config = dict(
    d_model=256,
    norm='rmsnorm',
    parallel_block=False,
    schedule='wsd',
    batch_tokens=32768,
)
MLP neurons of a small language model. Each row is named by its layer, matrix (up: input weights; down: output weights) and neuron, and shows model dimensions 0-255. Each number is 128 + 32 x the weight over its row's rms, rounded and kept within 0 to 255. Numbers have three digits each.
After each neuron's rows, "fires before" lists the tokens most often just after its 100 highest values on Wikipedia text that the model never trained on. A number after a token or word is its count.

L3.up644:139127075096107140186076116115131114045101118152141113093122165162155170131155085153081082152122147140129112172137102164170136149115094128106145144154135132150172139109158127123160122138125052158081141143118084162116113090169138123126112102187195112082162142101164184151151144127205105081180098100126166119144171146062078106074167103096095153140157085092095080165126162130125153138131089163154103122124139153133124160161153110142126109113088174081129125144133157151078087081189134061115126116142122167127125142119103116106121114082108053138118162103126066148147176124111086111150128071144112158169081203096182161193146143158130126129185213158160114115141121123135090170127134075049118068161101128167191119095117177137087110147171101137186126176098154126113152106153144
L3.down644:147155119105102098136135094110134190106120164143140165154080099079155156133151105146134130113104118143107069136177099073153085128107121092133169123124100076125147106114080156195153124162122102120116108169118115114154094140068138082104101105145105114150065176092053148155122150125132048124152098149139157081170114101165103060139155112149147166167134110119171169128132147088117090157149160126106139105105148138135184087140103165089126050067156097131150126145115086084123164154116191139118087157059155161153114129170128111218145147136134089126161167131188094165159078105102168157034102147126174086138064128100140144165138116091161149126152137150095125144076122167128147207162122138088107105123107150120115161123095082136119065189149137151100049102101110202131178135109111
fires before: "o" 30, "ers" 16, "on" 7, "ist" 5, "al" 4

L3.up231:180137104190090128145111123099130102141088165123154123169143093080139129121147116189151126132104175133115095172152087153129110088119085104141146166140090085138125090101125090150121044133109073086161085107104123066088128135113100096111148136166145135146049082129128129102138111139106135127129114138108113113036139125200140105048127159117112143123146097095101099182122204153168137155154142151143112144177054120142163086147124146111116127105106127098131137074171129165087162178146165166092103121205105057085116113056163128100107077132138140161128155150126171163134070068148148168105137169142126152098144134117107119196127098091148164074139150098165204116055125117134156118145102039198180114146146109110059118179171136112126145179138157161105116132123132129119123102137150
L3.down231:122111165124161077161166117092137138068153126086119100091101175096097115126098148118199066153163130115111187128088139132146148152121156153067104178153120149118082133150199146120100167177143142170078143115144113153179105102099116135153083086130178081128169148107090094113168123142112121162184117081163100082141177082116162168167106083160165155153101149136155118081193115082109083147072144087127142089132162160106165154082174078146166132129142126129160164142097110113161158098155122106166200157115155173122158097120127107090159100156194139126178118113125113078109198188102076141208093137165082149125176143131129129122193109151111161181103091120153047102139151112129162147143114146102113154084151142106177117076148126104180157092120083164137110131105131129090179172130108
fires before: "t" 14, "an" 13, " of" 11, "ed" 10, "ic" 10

L3.up763:057142150143125089102112190111057090079127072065173114108144097129121136184144082090164112030083162123123134109130144149060129111058117115118138142111083166147109157073116157149131166118101107151152123127090074151126151115133153159132135119130102130136116126148202087121106113115123129146177070132149145111096087112157110111103170060142204113156109148099116128144116187142103116135128082161096119118148157134123092108143144094104122131098087124156139160098165092130157119103136163145122096104066136082098114121161134062159079129193083127165091100131160178079202099147083152141072117097159108214101208117162104135150123096112161132121129135146137126154131206187162152149100113114145126120095135137133134108090119147098077205182048111105147146120112089147170093088120137
L3.down763:122113135131103083079126151101092116173092108104162122162082093127119065110147095126189150109111162125075082106171145123106076148103124164134099104167149124054097129078097151111163160094139110096063127104063118081107149118132161135144139111158107133111145113154116114094111114179141135151178122091096159076136082142183110110070102099136129151105123105126165165120108143172144147114135169124105082131166138152114081080043068050112109171066100131116121124115190103088111109112077180123158108075066128098144085122122088082120097142157109136099071111107126149116135128091109139109136084182143135163203152074082099126121171129126188170158113155142125146166164108154139133078125150149101147131170083107102183127166150199104095132171107098095122084140151126072170101089193205
fires before: " " 85, " |" 6

L3.up9:137137112171099161151108141070112093125089158117091163093102113116028155120111147132122071150168118157102181180120129119077089051084110185153173100135106132110152136129132157138134139148166119170150144142112125150150113153052115118112141068065120147188080164170130110182143100141128127132148119202158073079149117106132118195100086190107175096136179106129126200079106076080136116113159174159148147140141110171114103157131117102079085193128102111147094133157139124108142163151178085148084152124206154133088129108130156122156133067081139138154142124107108158150114119180142115145082138081124145162131109160157102106123168117055146197135097155142113213139112150186115156099085151116199110140146112093118118145119144099115124158160132158132123075112110066084112169143081133
L3.down9:087124131119143089124106082124150184122158158208045124086121177106169165126160092113130135132102189108161120088118095129072103112155092094125113111138171135094118137179133131137113113133138132092111162119092146122146190154107176118111067120170132088135114151130132132114137112135206099147156133069114077116128170116140120121165116100084161146110138104109126198082094110158118121123118117117125154139044152090125190152152070156118111163130108053116176087179144132146146152117077143089159168110117161121122142098104133154098149125110097078084167126147086087142142191155165165104106150130180105136100164191142137147137112097052106134096081132117124127188104084093123147096169162167100203088202075134171136191126070145115069078130119135179159131219091158100127127129114147
fires before: "he" 13, "ess" 9, "o" 9, "C" 8, "il" 7, "y" 6

L3.up235:149149114192094178112148117131166165104112092136136185159150076170113152131151111155041083104127105122083125115125123176223125093160139155186060144144128103130104121129155095083102114060092083079126167113128130164116145200116091117108146145073165160134093172090136113105111065159148110139105160156161113109142145133084172117090172145149191124122134087128143141153124120084179141146134111126131167117167099084128135114099135177131104061174165125103134124131063105095149137078184146157126125132136090103126162138129094146121060133115074204125087160163116151159114128129161127072052165117134121067114067120149185128098147136130118165133091111143047160066156137153176172143075143127136138131142096143139151114154143109125183184193124121110077139153103132146164176163081150
L3.down235:151112167138141132091134143154087136125138177073096094161129168080114125205064075135141129119138156105085073147158112137103071130141105094091122138216123132112125150157148110132124139107126159143113158141079135141119179097130149149077117100138126132123134139160130113115099135106093170142128157123166171140145165112175153145118110136146189098193143101140150172153153163084143062118086098141100144153169134090163115154123107123128103181168070109102115130098088043163091157064086143085107131117112106125141118148175129122135103200137166182063098048158156123058138121099141105070108121185154069124138187153116115098184109144126132107107065142088194133209104146177188109155102138169141159140175116129158201134109120112121110094130096160147115110059130090052168110128130129
fires before: "ay" 18, "an" 9, "c" 8, "ion" 8, "at" 5, "ace" 5

L3.up719:102130102156092104123132108107110169182107120106147123157116132125181139112122149062138105130127146171090118055120148161151153162155066098106145149118098108054136109099091160128201098151129195076100127073172053138135166152093066113096121110170185167169132153154106079166125074164078085167140131068112161170194111115155150150119095104142143124067111166112139153169114159075141159168091132077154050144127080186176143160137088131122113138103072190157155146073184125153151112188082120083139166117113118107114117145160088148145118100171127155103087145112107082133099109085134131187141154160135074181111101119102119155088148115161168104161191155112150090183149126106153113093108142135170112090137110148066117142109173127122112129149145119150155183143116072121080145113137102
L3.down719:168158138173131129127140095107143085133163155127095116152136158062100113167089169139209109138121118081142155121098116143167179112077074100103130131117130126079121101119099139139121166178138164157148091124113105089156097123104154113123051138147139161115079151079128214101137151084176196148110128124165132134088138122133028127121160151143166148095106144124104111154166168161082101103141081126070140074192133213169123183144148073126165179081168060072149125152110102099126110171188139120128093122192062135115126124174137130131079175084076113156142114194115122120147101168103150151096117133090139142159153110160112097066157107150118111144077090133147166119151161157128122126147074056078136108110101118175088122110124117126144136132108122148106141179105153081151087169108180
fires before: "e" 23, "t" 12, "er" 6, "im" 5, "s" 4, "ter" 4

L3.up647:108168104068163032102124138185135145162140186114100158111185141144161209134091129177187166099139148157126107118128117164141139134129120137105107152111139077123112100088130090115095084144086099070140113177132130143099102136145139092209164174073106097119062110093098128156165114095183164126143140120117134172148096176169142133073125146114156140167160115137122149129112153081063117097099132088134138108075084146127114128094143170187133058114108133114123160117136172131169126119112091138157197150175111106106171108199153137101085113129097128177133095097115111158133056143136115096099081106145177156125081137200132140131178094156140098135132135087134129118133146164164104086162125190137126178130157122073125069183147166170140172107188110138153128102096185084074096090165096
L3.down647:170153147173132074157140134133145133127162164109054076135197163201149159112103115138084130135123108142133114058084111122196124093103146149107134176148109045134141130114117085108171122131060105103152083107165086091109189129163133152161097186145111090188164150097156088119165129120197138129176108174143100147140122103176187160060136154121121140142101144120141162129109115124115151129101195147070074114115154163122106147165097074194148182160157112114123124151154095125165170114136138163158161148115104135097095096110169149128101144097155081103094131104133144126066118082130143181153104142145203171156092165178153133144097171111136122080166152120109139112140098121129153150207094173072120186121089064132136097178085062154125149147120162104121117153111122074096094131138128
fires before: "t" 24, "or" 17, "l" 9, " the" 9, " B" 4

L3.up882:172144161165120129146149126180112047180115140092111119099096158094062095117173080082125093124071110106181153170123117098132149159120116139101151163148128158100146086088121114101147159165148093106178146098145204142215025082146139110111130164182097114146103168141109184089150158129149167124167138153147117126121127153105145115125158147131162181127108108118076087144108141062099101112091110161114184132148128164115127149121114133085100159114134154146132097139152039123151124108090149098155082127135084163093091149132107124165083112167170189112156159116107138129123151141135152102139157082091092102139100118174102139096126140087175153152112083161071094057092109086056091106097145110080197187160126128023169106108164121177130116125131124120116134115078156081143143137132153
L3.down882:138127147146161132184103139107125176167177167140096090135157113169128128120068154127197113117130131114120125130094113202168147066206101143122114095176114117070109188137133151082145110175176157136182118153106128118177155128060087078085109123114128100100131124086095097163113123091117083097107169148089106115132133128128112129122130157116097151223121122083125114085084089141105085061094112131171156106170139121112180092143198151146182102154158116047140162117189118137173096136120094100131053131151102097101110112052073137082126125069178147167146147084100131135118152142134118157160097126132097120100147112143080178121103171150172101157138141110153068148095104112090108171138071109158087084120106084162093198134151156140101088186136106116157142116126191127117168124132129
fires before: "h" 25, "n" 14, " V" 11, "ul" 9, "ber" 9, "r" 5

L3.up697:093125112126102118109078166112152105123108125095114085137055175117203115147140162120092115072133148133096147132131153131099123149120070143135127184157139067160088180106137108163129075119133071138091101150102037100106122087119129098117173201120115114101124135126180185152124115132094148149110165112104129146130087161096113156107136154106195117154143114103105138057143147152153148082100100098091101149114127151204122074132122060085093157098088215126114110109116134147161102103086140162074151082079177108097122166132091132139075163118145128110128150097135141189147140149074129120214147108099128151150165078126086101126147121136118144099120159124141073135122076128175177145182108061103161161120206169160093121142161194159073125148109138078126163085129096161153090070119129
L3.down697:144155107128093136117143071162117108132171240097120088126155132114130102127157162120141093095190094146155093164102148123124101140097099124177114177124110117090138110144101120112128185116095105099068135136139131114065126153110171169097198129089113206167162128154145184058083158105127143086138134084145193136188145161154134167135096125099121074124159089101139138153138137091184087161080063149131138160168040105122148105088105082130095138166122154128146125097125084148164087098123131105125142175062197114138148102098177087152108130096171139101162136163105117078080081158108093117132109125139070115141116086119169160173167092142113142130086131181097167113123107168172125149109112140097165111118177099157145076138156154152133189133195094140118141130076114098098121147192180
fires before: " " 52, " |" 10, "o" 9, "+" 7

L3.up968:141105101141151160102113132109032085159128173100138150103151126073145114167149190141071099142127083103102148128151153141162110120110114101098131146162095101065165080142161156105116096134191177125103044200090154156136101105129160139122105160135141100118146077126103098093143098143115158098111161150121103122056184101131097162054155122185148098056097181089105113133122141076108143125061125149107067153067129098115135120171104138094106129139096104098107099165150188134108176126156091100162087148092138099104149127133092109072192119085110086155120114093106155157185139129145124168158160132132130147084102144144180179153078123125158127101101145074134114120168103113104166161039088128103188149140099115177122060141100150108110123154169138138103168069076115089138176142116115
L3.down968:104150202139134170138130116178102165212095148070177108168132121140188135158098106127120045121143167091108137086121137133088134082139125159111123170154141129104144189141097146120132086089131128127113090125116103113154154108130113087145109110163098111088063097066115124119099158144149153174075082195183137119125151106055103129103138137137158099103125108139154107115153142162169134115113163130123132116065096110107106095148171165063140192141110069119125128159140137151123155113094135111163153112130102095058118119157095161138164103100092172165119143148114123078146108148095132110170163159172148088109130095133109195172199116130075195129177135098236172146174131136172176094086104109138106140112125070164170164100099140160088147140185104143070157065112173095125118111112173
fires before: "ud" 41, "ay" 6, "ass" 5, "os" 5

L3.up532:136125088119130139165125155123134113103159153049093115132159133136150167045104106138152102152180068094112082139065091158155118136129178119147085026122093155089079093155148147123116168097097158099110156162116141173106107141106139122117157174142054083205083166066104104126175148176123121120115105081099141163152108079096097165114188098081141135150064094130098140137086070093114098090118169166129106182124148142111155095151104107142117118103159142093108104163115140123089125153157100139124141102082118142106111125104165076163117088142158121167058151173147084122104137144132141094114168061059162129143144195069151144125075138142173126131104106113103121163104116081111103123158107138217190128176171129087081113143134135113127141122171143124153192178127183120151136110154138
L3.down532:113131120126151151201146139043178196090097087113166139109075121151150115103170104140091082122126176170200050108160113062169136153180098172120128123042089149123165082078141090146043112105108142097121116124103097101063154107103102094118132099128142079095192133132126122140163075102073134086113124100138095122166141114117165109111130105168151116166131110169116153202147151147163124121095060154062171151120139107120118148115126112125161143084125141113074151103127114143157136102077104124143118085171093124091155118163162126167081152063185135154118091140086144136136090057145130111104110137093169090119083133144131134145185175134108129110154141145167168128097109137168120064114158181119148151144131103137133165143139143112100087106113106111174160145146092178132179198087179
fires before: "ers" 25, "e" 9, "en" 9, "id" 7, "ent" 7, "ir" 5

L3.up213:133180150110093126099136181119082187180139128208134152133111154118126085132143151172076143154084129103160126151084114156115077132123098096116179152136196133102120167142094126113129115146132175129147126118163119106146131138107091141140096168095156158159146129081105131098132138145148192127136186113071162071145073160198097100108131167198103161176140123071191121162122089127159089116082155097111124128159106060141123143146157165101133110124123115141108132132160121111171177093178085093139093107123113087060143165153138100098115149124159185123050153110083171164138080158149165164133162144132115149141135104131146126159073183082174081042077147116115088168135165103164114157140147152114109102140150123164144142195098146090137179178139145155132207129092135161081094127071198
L3.down213:122098131119189114160189107161123073159159135135150125156152121084150081130135131070255072124115124085151151180147135105155173113098156162124149110138113186071125145204112157132140089124114133163087127143105157149085140150164155186128106120116118122118135159147144141144085139137106152100133130107153200173064094077119142147140116092173134087140144142141117210176160113093090137132087076142099101111116116141121136187098192112159167081115105091120117135184088110171095128151170149175080117184078146135162154124149093139098187087138114148108113154154112177144143165127093142154160085130175127076112165169135105074096120133170145135139154110135174115081138109118127166144145112175108144102119080189122090142096133093143088089128168069172083130089141171076136204116157134
fires before: "l" 17, "ay" 11, "id" 9, "ace" 8, "an" 5, "es" 5

L3.up896:129138096108133135122097072192118017128136130144135154158112123049161127141128097147113095137164136140153144129110085150130099112124154095141032138124108194136145116096127162187140142114123129080148099214100090102127107185132183164125169094121113129174139151142122143100169144064146134141092133103077115158194131064095153152100116175120108137123132149161194120091182157129098110169163087152103128114082187107090112097096115165128127098089131144137111203157109160118107141117108050209081134037132109176144132129096102167147136125130132111125144166128088120179115138159140135108123106153124077128104140082151143164140088108070146060098078141128149116113116094142079137087183105162082125099168128092159093143124157175116079166133166144102159164211143143137133089133111132
L3.down896:105111119060133124127117096108106106107134101124114133104153184073163133126108192143139109083072162116147160134116076110152122108117153140100149144092136181091103134136168137133123126173103167122158122058076080112127136147186170130125165085189130113199088196157115163178147133127161094099161153194175077133215083127152142135154126076132161151167129074175106121160149171117108107140143074115117079061089188150084067075128150180189127124131110107127154180158108135140080121152167096132130128177154126129120126193110128133136134137075138138094167115067097149118180141149117142167115142127155145138095109120051098140137118157181168146100167147130180099105090180103155124175222116124116151103094100143102094092125173189142144122132156132137099074164084138127116073147108145
fires before: "is" 15, "e" 12, "ough" 7, "i" 7, "id" 7, "ing" 4

L3.up544:152144154162090147076085099146145141121051112072117101140203173151151071067068119133106166111138144096168113153118157103140164156128131078125129184079142118116140095124158134142086127129056108117184141151173104124096112108108089112066109136200139098185123108144060093178077090175106139149104121138076149139120086130170160053078160113114095145119176131139097178162093126122144122210113140073134149064130131149128126091158126156153099147128082154097102129079126076128115134112094155141166102097126139151078104093143163097166123064149151138120096052139113168160127116063126108178107066142145151060146140143114147122095122133146138136147099164097128135152122162122157149164098174104144111107105134112170147047119153184114090176158163108184133157089129101136146161051133110
L3.down544:146169130153128094159125089168161129172111126163157133136137137105138136100158164132064177095167045173175165145082172124165103168101165206079185078130177132127154067156113100122086086058120121117131147154183132131125079140077124159074110123141077147168146186108086196105078116153158156193143077135083121139143122077065109149142194085164133125143127127194142123074187118112145148155127134136157101117132090185159104163202147110160206111102085142142121134116111090112132102104175158145106128103136133094140154173100178182189183145105125156119087118074094132145134087187118071146128088075169130179127135130129160130149162106102105165150088176147115161101169146090113129164087129137148112145149122140154150147099122117185100142116088110154132155106129090098128138120126140
fires before: "b" 31, "h" 8, "d" 7, "as" 6, "s" 5

L3.up593:115156123172158109141165108109135026142089124125144141107120083099056156116128100086160128130129093158150144149138052091114087135084121097178126141078168091119185168157079075099137134109147144130160142154128148172098180153163121201165116133160122075125133115114151083158133121146173084129118096117139137137090139135178144136138097085140065100102095152060114137125191166118151188200146115136103106108117141158127058095137128197152115077113110100125120132174091163079131132109144137136124211100133143121093137105125049111121093123157068188127069128105157072106117113064140160130172172102088115125116117108114141105152131129160057091063137069107136150115161147100118099106119159080134141140119056077156141197081123109088171134159173148116139112123093166165139166150116151
L3.down593:124163143105072083113169136102163135150230123137142138077121128114134101115095158155097102152142043175091150108139157132127161143127135194123107131103108167128129099146174217098128149056118107109093131092102096100147104136117130095130107111128161174162134117107076139071167201186107122105097162184138128121138113163095124142135132103159111105107102082172063125076073174171094134115137109200111131104115060068088158170118115103144099207076125131107110123120147133133136161056141127158133137094114148193179116148152181126179108126131158096110152129168097156155078139132125088164148163108142157094149113077197162129121091130112202136116109115084121169079088162115191088152144122135163154151114166133050126171155162141168122114100123119148138160108105131169174137108164156
fires before: "e" 46, "ver" 9, " " 4

L3.up297:121064115119156066124160128164154114135102154154119136175164157158075126150108117107156166122159185140143092105109078158149169138162127136073121147098141117095162131092165133083155127139134064104087092138124164132064118108130150093135102178063087130151159091133115150110179082092178178145081113123172097173092119137146104091104085163063125204122209160137178138159101099114197137142101131164154196174145092160133086102088083219121065154091101137117134160110138155143118176102128133189152155120113110122083157135168124158166116131115152120125196148126193110138150128136132132077139105098133114115110119176184117144115090155115164089046153166096089164151143080117126111139071170159165123149116209138108081120112117090190155134084128113139176123130107141156103089138121109
L3.down297:149130152151157123106165186097103115137127125152162089105098165119169106143051119121194117178174124133178158166124111157146151103144148149101089158158085141124171163141136114127130168166163091179158102095147116223096135144113124156143152095130166148119132079144134097142150130144119073169156093170158172147103142142160093115135147107119148177111134094139086146077112118109155132122163140170135145136132111174079154156103106090118128160150146087095118138094142102096147117144135138115098125175154137115127097146129103156062053164152059107142124145148113115114195088162084104135130160199186158096125124131156156193124076136177152175127188185183066108076107093057101200158034145101101168141079115130161211120162118159116158187098141132101134185069144145125109150094105118
fires before: " the" 33, "t" 13, " B" 5, "al" 5

L3.up70:170085145129074159119115126108176132074146201148174144098178043132129119101151105111145130107109072144152155115105121104172137149145103161097173133107118129136116087131127118135121139100096155151156069199171135107127175133148109047163114171097159082143108124114115083164104069164101133133058158111109135102105123163093098159130145171149167128144156068128120124176170132128191117103150108152135152135155047191137153138139173083085121080133144147140165091151066059099118068107109132154137154149091143111109179099139171119121063088167203144177126112146203154157107124107179115151174093145129114109158164206127148062102164109121100129152101102067143140157146141158167132156104142114147185146137184092147132156134088149099154141103108164097142106114154183188135107116073125
L3.down70:179088174089089131151108125095132146095141093149140156124095187139180137077109128127065100114133117134157122109114115181144192094043098122147139102074112113163142170141127133138135111114129181133135118070130095080107134075123164082110110130178069169130161132160137136072144143163210087128183141081093144108139081128122167142093167062104125171169152115108148143097133143102148138136118146069157158088128151050174116125073119159158164118106153138123153162134114108116118090136142093144147124161158124135151121173120101159170091159142095161152035130103090147127078087156066103068110115155142099093174078124079058146209109173080159067112139142116107085115138099091122139127146170159105132142166076149080109158147133086101090095122123091128136121136141158109105088206133070
fires before: "5" 16, "4" 14, "6" 13, "3" 13, ":" 7

L3.up253:163097154173127164152194140113129136155106107129140132156109132126146193142178130184093161113153119113092137167160198101106118165099092189150082151214167162181121141142101080175139138084170164097129120104144096150148107153125096123186137132186136106121143110127100191128114051183156116079109080167138112130098120139074100117193112128136073158141119187135166161172195130138160132127144109125111137163122131147126116149063029112061119169106091126169069148107123082119125126068119078098116077140162113118124133138148142129156100110144107117147158132148109131154142063116121139122125115153141166149106171181218160130155121115126080160125093144124189106138124102143136136217117173178108137166150102147110085148193101112127124153110174111111069147123132072113093066079124143
L3.down253:113100128120147103055149033169096098166121131112118166148166105108069181157120095121069165126110115127143153139102111168132083128132121162143090151171079176058123133129094187116084208139145118117154197139121159184148092088118163126147163077126132140123084117116129179171105116155089067158101098105156138137146126081078078103139140094167082126173137135199097202191139106149160103124122157163093078103104120126159158156113116164121112208153112125127114197153065151141121127129070126108119154144110146128143093132133115075132168088101073132145098105130167120189161123081125102110084112159144090112120142137182142098134079090069112116093154115120091117154120178154125141139133168164116080163084156102094169111136096093117134091126125127194100074215123136108117109120085124
fires before: "ist" 25, "at" 15, "is" 12, "on" 8, "." 7, ".\n" 6

L3.up673:084152158113113215124085101077109084127123114147125062111136051179109139058209083104117117103145143146157096171096139131131125132112120109176153138123078127129151096123137117157111131125130075122170152106100125070125132140124146164095179158145149099107107166036140124185133108162123162086118135192123122129123118115097102164129122106142127101118039078147146090119159143096164120106197098056102159088143141144099144076058139173089090116182134154136111132148163130149144182082141187133098112100121159165139157127104119115175147136172146096089151115070097140116145087115212169161151135142084106175114101139154144141143144097069173102106121139104094129072104154207108170100136084158109095144170082148035122151137083123103128120143111101062130131110169146113105117153094135
L3.down673:091136149116197140116134147105065110102154112123128112125104126195126140103095136112177118087155158099140091135164137155134149106129120152114128077158144182105095188116110082125114109131172122098132129099134129143155155070107152138123133165149213163127075129151119136135141132090156102084080161111124158098114158114126111121085133128120142083131094107106109210143083095135130111102100042149129178070141095090147174125101178131129086122159100147128101147138154111101154112086176090115167120166096155151178120116121180044115133079127101072078122143108104166164113116195135074157117108124187141136156143131154118088124143186111124160142216066119122106138077176063092138168136134126151136117080144084145150148103135163100177140130226172070140159104099177150207077145157196
fires before: "n" 21, "ul" 18, "o" 8, "r" 6, "a" 5, "er" 5

L3.up700:093116118130152170104151147132177118124120124099148089124104148125137097109130148134124100085168117083100138102068126089080124120082169075131105103155146073109173189079153151138092104138122131069161146077104148046131099110150163083095121175106077126123126088150142080125108101175107125196097127154100155199124165077059128140102054123118137098119063110171113077101072144091129187138103124110129148157150129144087132123039131090144077111139132157109100217117126134135179149108063077129161099148117112141163131157127172144164094099117091116119128181174121071121144108076106146117124201114152112148121135131083102157097132085140119112165096164121177115141098112051076140137129158154188142117120105152094121142052174082105115114125200078102130095141143149068118156133115103
L3.down700:145130119126110180144122155086166175163150133163110132105131090128153153094074170072162112100125167139115142194139083086180158136150092101171161102072130179124099159116099166140151059101159132147137179139126165168109054164154133110165195101084149124149120143131139151079147125151121142150099124087091113090159100142190125118148120120124150054197125155148202116171122106121124081120087167156104136071158094196118103144115085076088136130127099134164099119171143127171153110132080128153111100115148126149150109126072076074126091129078113154060146132107085091157200121140112147156162080157114166137141115121068102123154159108138097123177146205086128147094157148108158123093084084095143077135101098158060112118097163102128138023115093112096157151099103091153150158111101114
fires before: "e" 30, "id" 10, "er" 6, "i" 6, "is" 6, "r" 4

L3.up799:093137110087150119108034167136149122139043135122099120186117085113046157104201109107190153148130146093170154125137109178154112185145161120169114131161119108153097148121137128120139113125084112116159139139125143103129177144089121096115129157167093096152172127126127100113077052076125106190124101107118091210157146106127124069102109145114127105128156121096109137118087175155127185111127074113127080131119164133158098150128150140178139048114086154128141135162094114068103105092110157118127098101144190151134081102086111170128181085114102097172085141124088182171127169142155105118093115132135143180109083148094172135140130143146195082101052201108085172050090104126126156066150191130109147086140188094117085115112083100135131138146105154105122113130121110110115108149179129
L3.down799:154130143115094152150136114131158189168177141169134142122145120113114101135108082137197127110149137109131118100162140083110082176104161145098171175124198138152111125161121082096144103126144135121046059166115102124169153144108076158173106095175142123165122119113135154130167116131127147114164101080198096120125139144166039096084158103148131105155140115080074089129112139151100056119090155096186134114111127074176104131150170172133095108138104072116132120059197070207161095135115101131138122097159188121170137139139142129167121147161111173119077135153129150099103144124131107116092153091154081118156143074160154160092151106174130132177156097156109203145109128102115118125168155151150144126198071093121137121165075133130117174102070084114170195134224146119125109148087158
fires before: "ed" 18, "s" 16, "d" 10, "ing" 8, "an" 8, "ment" 5

L3.up115:112194135122105125169101116164105177131146080074092127080166133182085121148079135208133130154168136160147099167207068180133137150158109099098141144140089138166104157128122143163137121117114176056155143146153089151071135114082109120064119078128129163129163111100101115096130164135121148122117174103187175151122055158107144185152112162086145091072126105166161102100135178083103146121110125062137132129156115157123170198195158151181115140105133103145127160061086142108164155150164122098167163104151127161110109118155146142145135144172145118158152080108218132113081079121129164126147170091191189198095129123113112206167161072166141105149119167155092099095131130133137115135103149130122171133140143132148197076134100163157123168143135098084131123123084152098123105140158151
L3.down115:161139082115131120140128198124118048073069110098198188115121171154153127089240082075093137118157158121097097101072135164168118106145107130152130114175116097107142154162101071169153099153109142158180123105146169072137185146120174155092160144132169106121189154107161120124143129151146106182101099109136129175109069105110209107085095163156095107086148115122108095109177108169107196159149121114116158131134125125104114150146102074122117142145123131161094135165118138079148132105108138173134141121078144123123113164083117150122124155126174090106136072105118072175117171123109191153164141083123091163139099092091121154127079112141094093159140114145159198173100166081138157162156150118181120142106129113128121155164147131092114104087116195095066101131169063109135193118117082
fires before: "s" 20, "ork" 14, "h" 10, "im" 8, "t" 7, "-" 5

L3.up846:125090147145043092112100113157110083139103123200121126093128101187094111069112134173167124153131123091130109103133085157102099105132108120123109111107163160093145132120140103153106184112123103144144119152121176127064170126103134109164241114137139133155107172045092068158074110128069111107141106151148123174081133127151152111118165107186093164180202125119115086107175113154161162109111120103104124139200160151147096192197143161155085092140174147167043152140075158165120166139098109080116120098097136098086123173088103098109139132125128135152150097145075165106153150166131124167165093120119127117135122081138137085093169124094144045065093156103144154109151105136115106127096127069161140135145121149199101167130178176112120149148125120126127133158129088141168085133193178
L3.down846:105131106118082106079079139100122162167144153160146109161158102088109098129116189082132089153078084104168119126066135117050109119144109133085131095130099146063209112115096121116109068127101129164152089172158119121160128163120139093131148104108106139112120168131155155034153197136149077148142157168068101131116159151058146135122095129186131165162126160136162130115085152150089130130133136164121107081078110150098090093116145166143130113145160086071160166114105129080156122117139118142127083108184119132107103124091151114200140155140179128102091084113133112117109130122081078129109125133124134153138145101139150182100117065145164139144162110120157145182152134125047139098112163123169147186085109055093109118137084108122098198185160088149116154174083124156072113116053040
fires before: "e" 35, "own" 17, "v" 4

L3.up150:097161095140230105116093157119118129160117128143126094152136088168140154141161139165159052136193164110162139176057192128086110152124119181108146123139127096077184086127182174122117087163126128150182116090113176112123099145112169097154152123105124078119159162114164129144149160141145179121108171136153160156106107147119079122134160154170106117142135100162203119182112112141066103107121135104089095114115124130152115069083130158155151102126114093091144151152162146170162170126118105138094145176119095182161106156079122072139112113162114096108155063136116129093179115126125136198075132121136121136121133140127112105118130106067152107168155073148157158137135075159095129133121094091185125154103161110055116080141175162143107124079020137127170180124141214092118192142088154
L3.down150:092137146145174143150101076115203103118177116119144136164064131101208089134171145076198094107100146146167126149129121131118168106163088116129140122071095139090101087210127075083109118074185126148184187092137128173106173140130189121131126106144164182119113141077133070114154118104165152102094170058126195140100083144068117098139133149109034110107103136157153152131144156114131172158128082108140127117133117156157134100081128122151110132113149120094129120147103142139171120100148061107160093162094149165107129137091141155081127160125145126075128128096144134121087090146099138181142124166141181098133158132144149167166197133176179213111139064143135176161133141101117180078128088104069093077121148118097102114123133123083139140179162126122168170141135121101153116101061122
fires before: "e" 18, "l" 13, "er" 8, "h" 6, "a" 5, "g" 5

L3.up683:202146134159086146191102150156127167154093124100116112124169122118041127077160133120120133153169128160131109147181101137141196089066168192117144149100157136184143151125165128169151160159106176119152135164125153123167113123149172101034105113190131153094098157145176127138092134089133115119082146065181144160098162119154109174132143150120113162173167051174105147080147168086152148119132167095112140077130139127111152170124083063126102120077081082187136124134108153086134147148124162167086137053104132172116145104098121162140176131095123213114117128160088096158170161136153119123104148184151102186134139167108043139119120118139103116145108106139128160181128126118130161111132187118131158081090121147082089141131127131158150139114171182090123139120109145208152131163136070
L3.down683:137120119147141087173113118164132133072189099112089152167100127102129156145131136143089148115168104190072130130114130082171089166145113149080144121079117132089139193099087139098108140071091120100112115166181164075110139091074183138149138203147157098163178145138129174084143095107108163148118148167085088111101138112123111059149192115203176078110110166160142143100118131067068135121159108126114113154149084146094083088151126068155170145091163131132156118059156120098114143150139051079174111198123158140072136143186128138135143183123147077105198085110095127192127160154136101153112135082144138122127173132144095068142123192132139144106108126168127166134131152107098149109070132087138163125149109103066117131124122085097093064123115112193166130100140115103116149159101092
fires before: "d" 34, "t" 18, "s" 15, "st" 5, "o" 5, " U" 4